MLP neurons of a small language model. Each row is named by its layer, matrix (gate and up: input weights) and neuron, and shows model dimensions 112-239. Each number is 500 + 40 x the weight over its row's rms, rounded and kept within 0 to 999. Numbers have three digits each. A neuron's up and down rows have the sign that makes its largest values positive.
After each neuron's rows, "fires on" lists the tokens most often at its 100 highest values on Wikipedia text that the model never trained on; "fires after" lists the tokens most often just before its 100 highest values on Wikipedia text that the model never trained on.

L7.gate418:517603544477526463491482451459513485518538483502413509540481491494479545506554520505502536485443485463494490446487506491468516487483519547417449430556496513518435503489534495477524483493549506532519539520521518484509495547569575514589474510520549500536497522539507478574483481456587536440440489529505497576554488592480522469476460506420474529562437436538414563490528507487538542488467
L7.up418:459507525518572459512492479560469599492505451513501494502523499442439489475482492532482535522508533532540544502520499414527518559549478542543358517475532502500499504502525452556410556521499479466518465494547484446451468559528501516501451574486399507502520537585525493568523544489522519519498466479606477541546456502433516513558474524454492512518468473440546445574498549529516492528518
fires on: " the", "$", " two", " $"
fires after: " and", " than"

L9.gate445:587542561549549477558500492467510480591489534460474532478566488492483474490507524487531509532481543540524464511491449535465498533437590527536402571437533498453406533467581462474537526530565451470464462544508512531502454488552540474475463566537560543484542494476528493462556500497494459511554459542526492536484563482486476507449565470535504450542530494610489501465466455505519513572517
L9.up445:511556450465495458529464505468503469460529459544451537498515481503422498527431569495464527508580513494462537476418483486542553451506464528571517532565467464455470553575492456495472417476536574510435478486541510452541437571568515539472539521455486534531487475505442471520551495443524403498525487557548558458492488452504537510450539594495490481473470484514523485517512501448557478514444
fires on: "-"
fires after: "-", " |"

L7.gate179:442460569440487479553485458531518467490533483500506555496536467467548494533497546465521526524518564483511480496538425508542484403553558518467487496523469486477548533512522494479522479547467501540601516441487525521491466431478455523558493516565502458459443480432494548422483491496475475519499519538503499539531539448509574512534470547484550466519447444464523615482495581520485513544449
L7.up179:475465516493477434499439438538497521530643431569537543453504472513513501491533492481519570522515412512521478489469464504458519534507486508437543495513533442543513532459502496474543559475459540449532432506515533528589490517489488463565540544476466496449462500474508451415585529491535448510545519524536544511553480514541547502446527583469507471540510549479444552554546474524568465559512
fires on: "-", " debut", "ee"
fires after: "-", "|"

L5.gate605:554390450557478524472504480475553441526533481485510500522520486516445449565562511484550437528543489534514500526493458492534445541541527466593524496461539541432541475456534436428476502515492487426494522536460488542561469477481529484525508474516544531444489451500501488517434472504534482484511507507477593474451488496494528496521487585511517555558460516512508573443460531442469489494489
L5.up605:493464388530517437545453497499592503470434524536525461549445490503492457468473507447542431509505541525537560485567511526549503576535511482543458510574464503508497501477497539429470529482428547535555531490456533472538430482505516467483489460461568521456507457490501441524485514517525532510534487498517471442512458491467494520505532547517486483556431505481450554462535514471462495505464
fires on: " It", " Votes", ",", " it", " at", " following"
fires after: ".", " |", "|", ";", " album", "The"

L5.gate554:551505498533515561543513517565472519581458440410501498511520544539480574470518451483480562505461479486500468428473542477505572505529467498451503494450502478509492481436546463545521442434549481520495572531571448517520565547540511534446522482458492543472535499591430549476453451467470486507526483483462504440585527537529532486489507560579433457506479529429455489522522505516410543531488
L5.up554:526506519579536496487481474609515529629504539467479492496471466536550524500462625502508582526555525557588531533496512504509541453505512443473506462476530492556478481518479478508563528531570516511419491513559451501540496499534525505515504507521438525497574527551467452470493530445530477464482539522523552430519487460503482487468448561494507504508468584515472552498509515511437470484493
fires on: "\n"
fires after: "="

L7.gate500:464499489495516483451505429511476515559509516541502502476483446553485518494514601538462558476584485547499493495475558469567550435534435515538493527520516547514498514492399534562503536482505458473489442489518524541552550513479472433513493493511473438530527513555484528531606397504534506496496464549481443438552514507602502518634483513535546524507520455505462464456515561512524517513441
L7.up500:475510480529508507434471465493495423526503479579485519488556542523460485504509610469555378532484552562540524498501555507497408581474482574443491523538521484505508502553524515537521491552494461529555467516555497545526531478511526509506480487533466498501492476493549457505507484464498492594477496529547511509481519537486551459541443515558497454547562476516564446463475548447467575526507
fires on: " |", "|", ";", " 1"
fires after: " 0", " 1", "  ", " |", " 2", "%"

L9.gate285:523505468659497477553514544477547527532456489583490470547514500534481543491541447512461487580504476534545497474479501480553493518530546543523560497456510533506420410429483483447509520487546466499491467497455509439531526454538408503552554526523526623498524590487497468482618547492483502488416516498498535531534515494504477502532511505540510490545524476552527468457556538444541466440525
L9.up285:463473461564537553529517531502440501474450467517499458453468510547500448458460485405464547454531483529500507503545488498440456479471550561524496548432515528542528516484461524521459495497535469468467511484439444514493550479560398458609494505515525520559562553514502448458538476504484518441456555510486525444450467475450527454526519515541534502512472527506503506449488526540483493395569
fires on: "bl", "f", "up", "ub", "du"
fires after: " p", "ali", "cc", "si", "em", "p"

L4.gate447:485478446473464502465467505522473495561528526523484464536483485474446616418475474461541505518454605545545493470491558518552566471565470515569496483528382504375522439540595473457477474528465437444500482455515510485541553467453443487440522451491443492585522474481512514494529493527511453518513531459478508511479484495528453589477512532465582560490491411481497439500493499480453508463546
L4.up447:524412466437531505603417480480548459635533490510482430499552567436452555458464483474572527548514584537523528544497500521543478482522514451536574514568479425475578530519542507512440415517517527537520511489557518494504544424463455466491502450537458522513483487457489433517493487535526478541500543453528512409491470519504481539488497514458580572517480509495468477459441476514460494458561
fires on: " Votes", " life", " Total", " Turnout"
fires after: "|", " |", "-", "Personal", " Early"

L7.gate151:492451482487501469544483482507545548531545461559515555493498524536521551521529435525493534491454504535589531448552518444538447507474503487470478505515544582503458589525525559475526480494461485411477561590504479514525510460545529512484512455455490458484499481522581480504509554473548546372487511457439474478486539457544456452466607439517575481479491513586516450485510524519568537497508
L7.up151:490366439449464549486442443536494519468553507530528488501578521506456447546504491533484452484521546569523478469506464468533470518536477479576537464495486521517442544432566502530479463540494460470499468484524477504429479502527555494547473562518524474479525478537556543495518520495472510538517425502526517505469607434508482458449462516488529429465424439471566476483504455544500531542489
fires on: " |", "|", ")"
fires after: "  ", ")", "0"

L7.gate433:525454509489528508543529480487592441468495476515459529483500539451503479473491501573594457503494525485524491535568491504460494537539484441502493546517522486409526480409459408467522436533487548514475426477486524496444462554552471512542466527451506510450394456510559486551459479554477520471513555544568554488486521449554465524508583482497567526499467479558453509487486510471458529481463
L7.up433:473514543464416444407459478535539470504470501475448542496416515440435540454481480505497447466530534464436512523492490501536456469471490444511482504492463496519452426556546466528559494453454491469539531469487431474455474512496528486548495514519522520488584493424423480504474545473530498555517489556508472437520470556474515509536516573479481484497458577541502564509567491513445462441520
fires on: "\n\n", " |", "{", " (", "^"
fires after: ".", "^", ")", "V", " km"

L3.gate472:523423524502510487481491539492478500522464484486491576534535475418459503547482518475582526501494523471425479469503590484514515540586502513494508500443529513494521490539508472439500547477487423530455442501481540527476444531461536491546502544534529448538520432484488513449471502563536569496498480550540523499511576475574490517497519502478552531485410522511596486469563578464511491492519
L3.up472:456472478507527535474520460471539563518612499539416643465519546458591515460502475487554553581512467468535493486511518453517547457448478528493417507465533481505515544554446419476480523481574477487489484425443419474538511483428504517487523571523479547493537529470447525455466459448471452506502555476490474444487540508595450494497535481494560484575547469491494467486529447506557518466540
fires on: " |", " US", "old", "rial", "urance"
fires after: ".", ")", "|", "\"", ":"

L9.gate622:567501469485574541532500488486512509484514432490457503580491488444553471498533562503429539527535547529492417561549520473537650514506567504431506523435560516488501549514440500484572527507516530438510494517526475506481479459533526411535506464432478534494449488557540552546492466555507440508487494508494528569514458403526549523561509464416547471494491519529557562490503543523577528461561
L9.up622:490422572480481424480484456567462585501529529493549516453536438519564393537468527523510451472550494457499554529533513481520445420532488472436519494402551426507585511505515403488504515516426539531506489512429507440529437555435426447470549499526444531545563581547527520419519463535495499604507457510548478501468543488565513561531491558510463491475471481515495473555452516559496522469477
fires on: "-"
fires after: "-", "|"

L4.gate341:454518481534590424608548589485539454504499530492452536486510495437490435460482504545476507474549548434535555465506500481469533550469413535528532478468503502550491548474487458461453439510520515513466567487539483487475471556488481569467505471405562469484485572446455506500484491518563572513486586517527462481494565490498453508467480486477494523530505502516471520537557523478460483463507
L4.up341:498485479560508477518476452472496537486473550452524521596507526457455527487490461450572502544487487471503523519452457450485510473432514494629489364490464464513593502474485532463521423507444496508480492452512484501460495507445440559442595472455456528501483550577494522479545512498492518460464495516537496526462524459454495536445477516453500488494510508458442550462522455503443476484519
fires on: "\n\n", "\n"
fires after: ".", "\"", " |", ")"

L9.gate260:504502456487505425467474474495531573494493601514536514539571471487446480455539500449489540556425515489518485522534541472503522476511518466497513496509511488467517484463466506566448482475464491524478539556480461476545504505567555542581532493526519449448595533427536503487511451508448411494529464534494529480566519420485468534491582506520469559496493472511542573511487471446429460455497
L9.up260:534433526445509566544491491501495460544384512490500503476515428486481402474510472494494571589429557547489479501489550481572482508481509524444570558466513572486509454456556448550548512494519466460454484559451468465485435473555487514513540528504480426444540460500468560471549488500462500476505497487511497472411536495514478441535489521522469431503512539532456506509464526455453473535490
fires on: " |", "  ", "\n", " ±", "0"
fires after: " |", "|", ".", "%", " ±"

L9.gate25:474476507499504445547498525462512490558467501491483470521511518532517522504513523429527500507496508488494535475471520538514506539508473521453443481484494421551531582462507541537504558438490482592558471449496466453478600442458501527468441533434537490525502518488469525491409583483494530467560518527541507510505486496492501532476514546506476542508515451445546516475480602477511466480480
L9.up25:526538510502506603570460535484454554477513494475477543488476467507451551494529490499585564534545578485494493531548495433453432552459511494490536489546485457497512411550484539452477501509536467500498471497488488499528476503480491524462523493565454491533441511421541543481544541412489520555495553506532485492489538564449534484526469513483514553497517552489414545514576433527474515454460
fires on: "\n\n", "\n", " Synonyms"
fires after: "=", " =", "-", " the"

L5.gate85:453543559483512441491519539546518553583463476502506480613538518516499504457452509524489526553405523408512499553523498470419502477510481405559526470501505496582541530442401444488482465501551491548485484422489484557529561465425531462469502513555557498477522459487516488439493537522532515462500539460487531510536481472511451489528498564464546565466505482511479480545547480531457498501494
L5.up85:525462447563547488433486444442526496485459504505479584502466441464530489484516522499477469488461566463399468507489529542474505463495481524511465494524467559491518443584416537514534502506554503504482454432506463481486509552436519566509445539543509544558509479490560501503449463384503511533444577488478448533499564525549468545484471488479499519507543502530520503607532528501523484499534
fires on: " |", ")", "  "
fires after: " Party", "|", " Votes", "F", ")"

L4.gate174:517428412457445569443519507571532514508481547487488519501452450504481445573455493483488463522509521527566517515569426448468469537487502478503532501525500535474537468490502531492505470517432480499530492538495444493583476521491528467527524446520588445485523490471411459503481499472483536486441462580467505437400480475591483526499485503504453476501544546533495491562532501511529414519546
L4.up174:477447490453447561493468495507500491460476510488481500551439490492501529548435503487480434556535549576568591497513461402490503554476522441541545480500496493475518493503488523469588515422394549534495572574527482478588498510547499433520567574578471464503480543459497465486489531490485515513494517556548531483507498457452541532532442487568579423500463516531468487461544442475537455533505
fires on: " .", " —", " ?"
fires after: " |", ".", ";"

L9.gate341:414425487464442452475511490496523537484536407518601512456553487457470526555493456493509472523541576452463425476482520442500553467541453552556497495514454450514504446470452507479468466499477505420508489496446517482477509523500524454483511443542417484561440470502524452536427529521597444522522584563507488522573543468479498483480532531478526466477519523481540471430487528459564512526482
L9.up341:549531484463445458521509545512476513517493568541473495516547508530487460523516482480528517495425505464485547428471480497507480468523522524505528530547492508495461547526530423484505465477537477508511424459524477403504465446509610591508523524544523486527449579495498557533470545525504468494542541526497447507525454460517481547541546478490443510600559478500567524491460486447516493543499
fires on: "|", "-"
fires after: "-", "|"

L7.gate428:521540521547538539501434546510551531477539528562438553561457479542477442507530526473509466514495494482475538474439427461563468578531481562483500524492483538494508491453509501520477494506551467471532445458556460564519553521470476481599565500531499499437546454486533553516590462565461521508478495528515544511522581515475450495549511443469530503479494538519505489514476531490560480547439
L7.up428:509460515511471457484472470525539523488487448512495526490497466556487496560487536507534351512481512501504515534498403470497522513476510547461554529476522542438477477517559448497501491473542513492472467486453499464465564385530585547571551517494434441462530429494493527476535473499526515562480497463499565489488499555476505489524473466554548510545558552499573501521492476519499519477484
fires on: " |", "|", "-", " February", " April", " March"
fires after: "  ", "|", " |", " on", ":"

L7.gate459:555497508512503523421472484498471453469504553593579467489441490510417536545498544454494519504402466461520498473412516556494491505466498501494531469548526452537538556534558536426549532445532489480439446510544531475563517461518474466493494516464429529439527481505532485520516474522458476437409488474520481480455501518468460437531525507476522513532492474511488449554460565455496509491506
L7.up459:518524479445533541412485508468534546486442458484469549466526487461512456548480564490533560473540527525480569499542513482518462543492488463462569558442453498467502532438603452526529509446497503489504523467538548492512476457447521495568541474477530492498551460435522497456557444529553460561502488559498532441501489459508531488464475453568443489509525489513512428448491500494469498530497
fires on: " |", "|", ";", " Notes", " 24"
fires after: " |", "  ", " none", " 8", " 0", " —"

L5.gate540:538476422513505530465496446492598502451455469557523561421438506493558511530528555544539534505532552511531459483496623519484445511534487561514505516414538454500515500488534488477478514557556475477541508504509469483554481485427503493459502452463457524563485441489466460536502478491413477523525552525485494542506559517579451518555473461519461479537544537547545465567497523507542528527497
L5.up540:505453476537510479428520490456488483546481423586554529474504460482446565479545462539548514435473496474570496561508457519427465526460543521553499465526458544531492448402506517459485545526533563474536512577493556504529465527495525523536567503460502486507488425495447491497455493552522452524460509469508484483510516458511511543488499475486490472540442583508485427461446465485496479518480
fires on: "\n\n", "p"
fires after: " =", " |", "|", "Ste", " Chi"

L5.gate420:520470452533492512552532460547563495553585469492484427448549439524563536523529570553408527509507482541491556479483485503498500446392496418527511528517521503533428529483541540519547501544474464509535484441518488505511557462520468538506488463459564470524432470511495457521488489456535547506528500442537386526497512527505447541475550522533545536510455536516520501498499460578522455480501
L5.up420:561496437476563545587516530481499469458525522542489433504481451486494474482487556480509528481524499471528552552506513512513449452536498496448507462519494509547563517446422501491538509447497525461523487544474561506440485503456463405566526486530504478534486518519483535522486477469532511479438442416480507462566545543438431383446413534463463522495465552516553517547517493455470499552459
fires on: "=", "ti", "ll"
fires after: "=", "uta"

L4.gate553:441474459423497448533525506588486448420495488532527455548523486532471447553506510434501497531516482543509490560533493497491494530420507505535474406510563490535461527476501518537520556535483473469466498534457547512535492505476567461525477433482465498512494469516522529436488478558449496506488420471559524527507510485547442489463535477486509459526494500488527503462504453505482499463493
L4.up553:493479508482482521467490547464422579483466549507410554478484548514517475483437564431494534472474600436509597463501557480538532455579517525504566508445479551597514477505495547507521448574458472530497509464526511501487507545448543513482526509551411445463506476498472475485479489481559496544520467467504450485482530469426520505539525542472476522561491506443533507501479522511474481544427
fires on: "\n\n"
fires after: "="

L9.gate569:490497475500502444514514529489513475454536567487477516402458477491472509492486540527440450487482499477508560517443472482512553469453424489505464506467479515495464449455470493475540469496477508514460525463501472512524480529506492489454458500496519431550476487516451561447500502478428579496474555469492553516582530496514458497551419559545491514464498501529544496439511436484539489513548
L9.up569:583461543453497474503448457451459504513483377459444463554462463478459488493480502499565541507514487484552454504538510524551506538461501522516464461471468435527547460535512546434420414432561472471490474516522510482473548518531515510489501468462468432523487515484459507471403513556494514534519485502549496459483485474457524505522455457497524532583452484506536513504544473470533505483446
fires on: " the", " |", "s", "-", "."
fires after: " in", "'", " |", " to", " –", " at"

L7.gate438:545411460593550476482440468528511539515484536559522453556437472492476526498549468490527445491515541533459557525537473482531518542544444494513480482482521539536516526544529558456564505459531495560517462483588491439478470591541469455496577497507503501546529483473403577599504499478442496497489555513521465488540530509514504513515527491392504489494469480497481506501469507460617452562565
L7.up438:474468449487461486468544496544463513479551557560487478508582529544480464447548542533527526508506552549549446457554507475525542459577488541494517560505485549484487531468463507521506473530528508482413611541516459505467448609482603500505548527524518512522550560510476548458544435508542482490532569481450496428523514503438483561528522477481487487466469481542502476450517457464522509542518
fires on: "19", "18", "17", "M"
fires after: "–", " (", "\n", "-", "\n\n"

L9.gate407:544511475430518464537505507527544442514498543468507514505521456537483527535513495479516518527423553593482609472508517487525483469467486464497440495457490547512466460504514469492595524485529479403431524410533466404439503507509503536497519553524494469532499505587430489486527487529499558445524466518529466475456545557501506484535548465548550476445533491467531530507472456528518514461517
L9.up407:532513486494496480534524453546481562571517590428514549550467521521500520455509519476496577520441490504513534512522495488528580453532433473522493530550525472591468429514524494461519527491513471533505505512516435422538595454507455511507434562517457471492520560530524524545470422534510458431562504452469460490472575500464531426455548472527539575506435581523500533512506570534521476483507
fires on: "="
fires after: "=", " ="

L4.gate466:487474454477459473492515578496496460523615497512468454507480518481408452454509464530470426518430444457497484559478517624507505456493477541539487438521475499579541488477459516519487485400535472500544441519461466506483538546503499452515477517447544473483473432512482517460505477468525562492484530440449550541435429505460554559484503481468504471523469468482431602493507467524476512521510
L4.up466:488541479498449486472530558455482487508535477539532500521506526494454519461464502493499479561526459531496495485534515493508489475503502560483526468461450482595526479499486445502471504563462541517475558513471487545530513532469500489495504533441560516505452432410525457530536431523509488549497427483535517462488484490478598444449496494550565461482500398493536565507532495485436536513473
fires on: " L", " W", " ph", " H", "Ar", " 40"
fires after: " |", " (", " the"

L3.gate18:441449478596495456528527478452568555478479503495455576506522525491492425415508491487529606477543570545494444516540478433471535483536524496471536530516462535551448490523559548526473482521506450536541476493538564496488533502511516534510460541445501478504512411481538467514567523463525492521563533549529472440422458432514461529546531431527497564563542450486461505475505501521469529476494
L3.up18:468521478538470482545475518520574486512414495513472490510427470481430440465537535487466500503547525582472524531534475470496541518507505516478463447422479433471477567488631503510501501455423504567502485516540585593555511512606499492473485509409513469509497436443453474541555541479533548456514571531498482462502456435517467506472503473534457496525498492468461486511492526509499503482479
fires on: "\n\n", "\n"
fires after: ".", "="

L5.gate0:457459557508568517474514500517542506392506459534479512443510445517508454463503453377503472488454507448483474461522581500553513517411542538479426485497481534534488477466505501500480531542556537454505498491444503556438546425454498463526466508455464532478533497426509540515500444435505520472477541555404500487539506524514499433562513545561532537506531512495498438506437542490537502494499
L5.up0:474541472519538490572553470447536448613566507509479491527524492602449438476446504529510568449430512524536514416504541426482460448551557472554503530464472467451507517453415526489425501499548472495530449439521508531509531480443521505517533476453475482463482553530526537478583493509544496539534483424493479440482487509494506519514504430488520435476535447474461508506506409500541486538446
fires on: "|", " also", " then", " now", " yet", " often"
fires after: "  ", " was", "-", " is", " are", " were"

L7.gate58:489552493527444508547504439503532488544454473492564602410560466480555442473520504463471502534481522519422519447569489487536536561521538490498500480545518469554525566468445517453529525473507491506543557566556528457538486422467560480464588467498596460471508506420502444522520521537460496506506537495497474494518509444485456469564546500531498444492502578552450537488520506523476500532531
L7.up58:506471532470475468564531506573461460553647459487521512540540547422517553515499544545538487465529545455478552503522456502447486549493447485479487489475476519494589488437490506573387544597471562486550499473539465506490470502533567536509501434522540489549502516508460495607471523506464428433542589504458564432443473461514517522436515492516493550469610492504519478484479489503483420440549
fires on: "-", "ti", "G", "\n"
fires after: "|", " |"

L7.gate47:522481487563440525512502443495561489537467535506432448456451502510468492485490499405502523517421518435432567514555482507471461517487390475514548481578539523475521514437447499510519541476515453571497561553535456565530517462557540408537536508516513539426503460507534472512473550490497510462544521560500510517529532486535432555539446523566475505461494562531508511499537456405507480515519
L7.up47:526496375540467505526606450482497545441484473439485440490569504476453492552408544485536500430475556492541519579555520503461557550474478457508491472477450483556548502501463572515465463516471564494449450437541505531490541485520548435526522500528514558487499494527483526465505517429484459503506600448511525517482530551539543471529503453589467491433513499443516479553462499511532470505478
fires on: " |", " %", " Team", "%"
fires after: " |", " Votes", " ±", "|"

L9.gate233:473541478558460569485493554472513449462547446565541517509529548547525504493567517470509452500461521473498494559485467502472476554539553485486444551464548513485551566478543476492449493475512476471525451486439524474526528523516421478399456510516513558498431465479503529508547521477536494474545422594490432408463457501512520530498517425498504433476491477492524534562562519444515496463528
L9.up233:514554493516540475520507411465555545512550514429549475476562503440472435515485465568530521507516485507519430438544510450486487466522500538518532521414520496520476481501560425489523569578520505495469512476558517497499524503483450471529535544443521465487485466472471419482495493539479529550538432519572529578508497472563470505442528550488472542550478503534456549510526473490547581522481
fires on: "-"
fires after: "-"

L5.gate564:516483529549519460483564502547581445579517492480482517528488489515506526504481599489525493516488528529551480500480462450526488461573540556473546496476513517495496464470519466441490566518531569454514555515513527523500482496506471509578488480505478484495478482450511549498545462475500463482565521517466496425582518434460495520468523503509518478546448551518488511523504568460526488506495
L5.up564:465575482485467532509523500528486487507501531557542534424462552499416575375526533507476529517508506539534554451497493489492477425573502511440519483512508541482496557535470487533629529541470539448513478476453525524481459460522522489592429572521502557477424503437539449426543460511449494491573475536460611489483490476457534573560492513442524502480523493516556459502540481436482539553482
fires on: " |", " of", " for"
fires after: " |", " one", " 0", " 3", " 1", " 2"

L4.gate385:499448497471462484486511485518486506467515501461439423497476474477463436540468493527499517488485576425561495448481521585435455501483398448530530461522486494501520464463482493513447517470499492551464516520601533554526445474419491541497481496563487480507561509517432487523485433458512541465500512530489486542507544509517575452499492453502505491471554469483524508540543481528476485493482
L4.up385:493508462494513457535440429490524478507444451566489483362477500542487473523496544497506466497487538494532515517490518550514497495498450535575497521518553541538512482538507506477497504541529443574539543512527586560496510489450470543519495492527516547486513515429375437422501454569498540552529557500470481527444550594524538522585496439502593501520508443589503500439469503486484538510440
fires on: " .", " 0", " Team", " Minister"
fires after: " |", " the"

L4.gate67:427513520514522443484517466543529528506515497534512436515476447495586550497550481488498631450499516492494482473525436474497465442443473510513447432457429534603510454485543520423442434517473526604511525453481454465461491526447538505502484504520550467521515447495478562584465495519565548474460427523463484582559483490548473493444542489537423546489559572481554462526482453519526489498470
L4.up67:444515493522483528536552532504501533537503390437555467515492490490539507461542469470499536551603539479447527495510483502454450476402506487429494463494544429505549514502562630534552588477489486565564429506500555440515520502549506466462468514472544608532488443490498495525496523455497501498514493512496461534467435489492506535487555485471457526497505493497518469471433473469504526521512
fires on: "\n\n", " after", "=", " After"
fires after: "."

L7.gate493:522523471449447526494527560544544517520541481538443472421480504515488484526579564514521504507524542462516487499488533477472480519483503534484491506418511518515491453486469490475505508480455510506455503501512529511473474604497539565458510510572530470455517450423565520457532483456563479530517506556529522573506453496629491516515531461544556519461403516516513470467469524507459458530431
L7.up493:505396461532459484414432496494499497485571474502490439533507504477460556529484518466464579541520528453491454457468455453482522488504497550496495529463481513474497513486452538444432524520491460506506457488518513501507568512490446457524556509503516475450428474455560481527514508462553405493485510519465537535484539448498464563512445474528498608508530455484478565569455543435476419555437
fires on: " |", " %", " a", "%", " with", " Votes"
fires after: " |", " ±", " with", "%"

L9.gate137:563516468522509532503563502489523509572522507548529471471560497447470483512484516476502515519444457427474531480530546507588492550458536520441441514467567531510491481450517485517501452581542473504490522510502475484507446419522454465520445544521537461459503462547474481527460516566533532537524499546492578543506552501565474516486516526484468507550512515508584501485500503458561557572495
L9.up137:524484477555517510533511452521536502484517513493522538524506422508496485594501427577514462494508516494524499434586496495472485454540522518487486571559449463544495563458488495471530493517452425549449529484478553561507529537592555488532514484530478459469494428483516477541622527439544546570523460453487524471490560456475520484542490563505445449469548538468537516488522545422489456536478
fires on: "|"
fires after: "-", "\n"

L7.gate121:591493512442504501523582493544532509553523521427468443533514487441467503500473453495534508524530470530554508537463551488496498501515462502438521543507560547523492461533439498572539476462530513498519544522537541475543481440435473449462507424523560519518477566512511485514505477483580491509509482497549491523492510500527535528464537537533478429412560464487490567565536409511405520511468
L7.up121:494529398495508430452508493529544498532490576542536525500507426400483486537533471489472455492532524453532483492526469507521465546469490503447502538568470472476499411544556491494463472501503421479593474476518558475521494451476504535470535544591511516494430476529512489521480457542523461532502532496499441518525524433551506560492518478411508490525533497464551477554509453466479475515550
fires on: "|", "-", ".", "\n", " ("
fires after: "-", " (", "|"

L9.gate217:506568395480511432460587446485571510461529554515468530494489500556498528456512468440579483528427460492500487528491528551460506530443512599523500524462469502542487438549445474431505471565486478449537544494465527455543568478553515595465559550453482498560504442485537505494501563526457475464505502549513516502453420520568489497440564486546497464493473513518501470467463511506560497472485
L9.up217:444579504512534508490491528511508510530514428513439542403492481421513500513514448534476485474490485481539513480495449439534508561553543486491513498499518513543466474438513529499496486539564497475518489457490507526504494403457521506617501431444492467481599453491483480552480450558477434517515572457497541475512561396510478522451433493524467460503455505508480504522480503527538521543503
fires on: "|", "  ", " Candidate", " |"
fires after: " |", "  ", "|", " Party"

L3.gate210:476484492489448490515472473519510518500487487441529456493592502467486487508475435480545464563513563440598485574525506513551482416447494504541478533538505589464562543483533426489600536539453501530495564485517459467455498422550504492472523457486487523531553503539495577525508524414480535514555542458575470473526523537535504527485429478498504429434492522496534500487450491502503543529546
L3.up210:527532475480447427449416511522510464611494560556484514473481521513516494467500525485491556513507401470496478538487439486504482525459541429463604497423496468436476475475533522506449442498518469534450583515569510462540478530501397519494486468512490479478518579524501485467416517467493552544530556503458500601524513448517515546513497405505525524558523524488461490530496515561452490454490
fires on: "  ", " is", " was"
fires after: " |", ")", "|"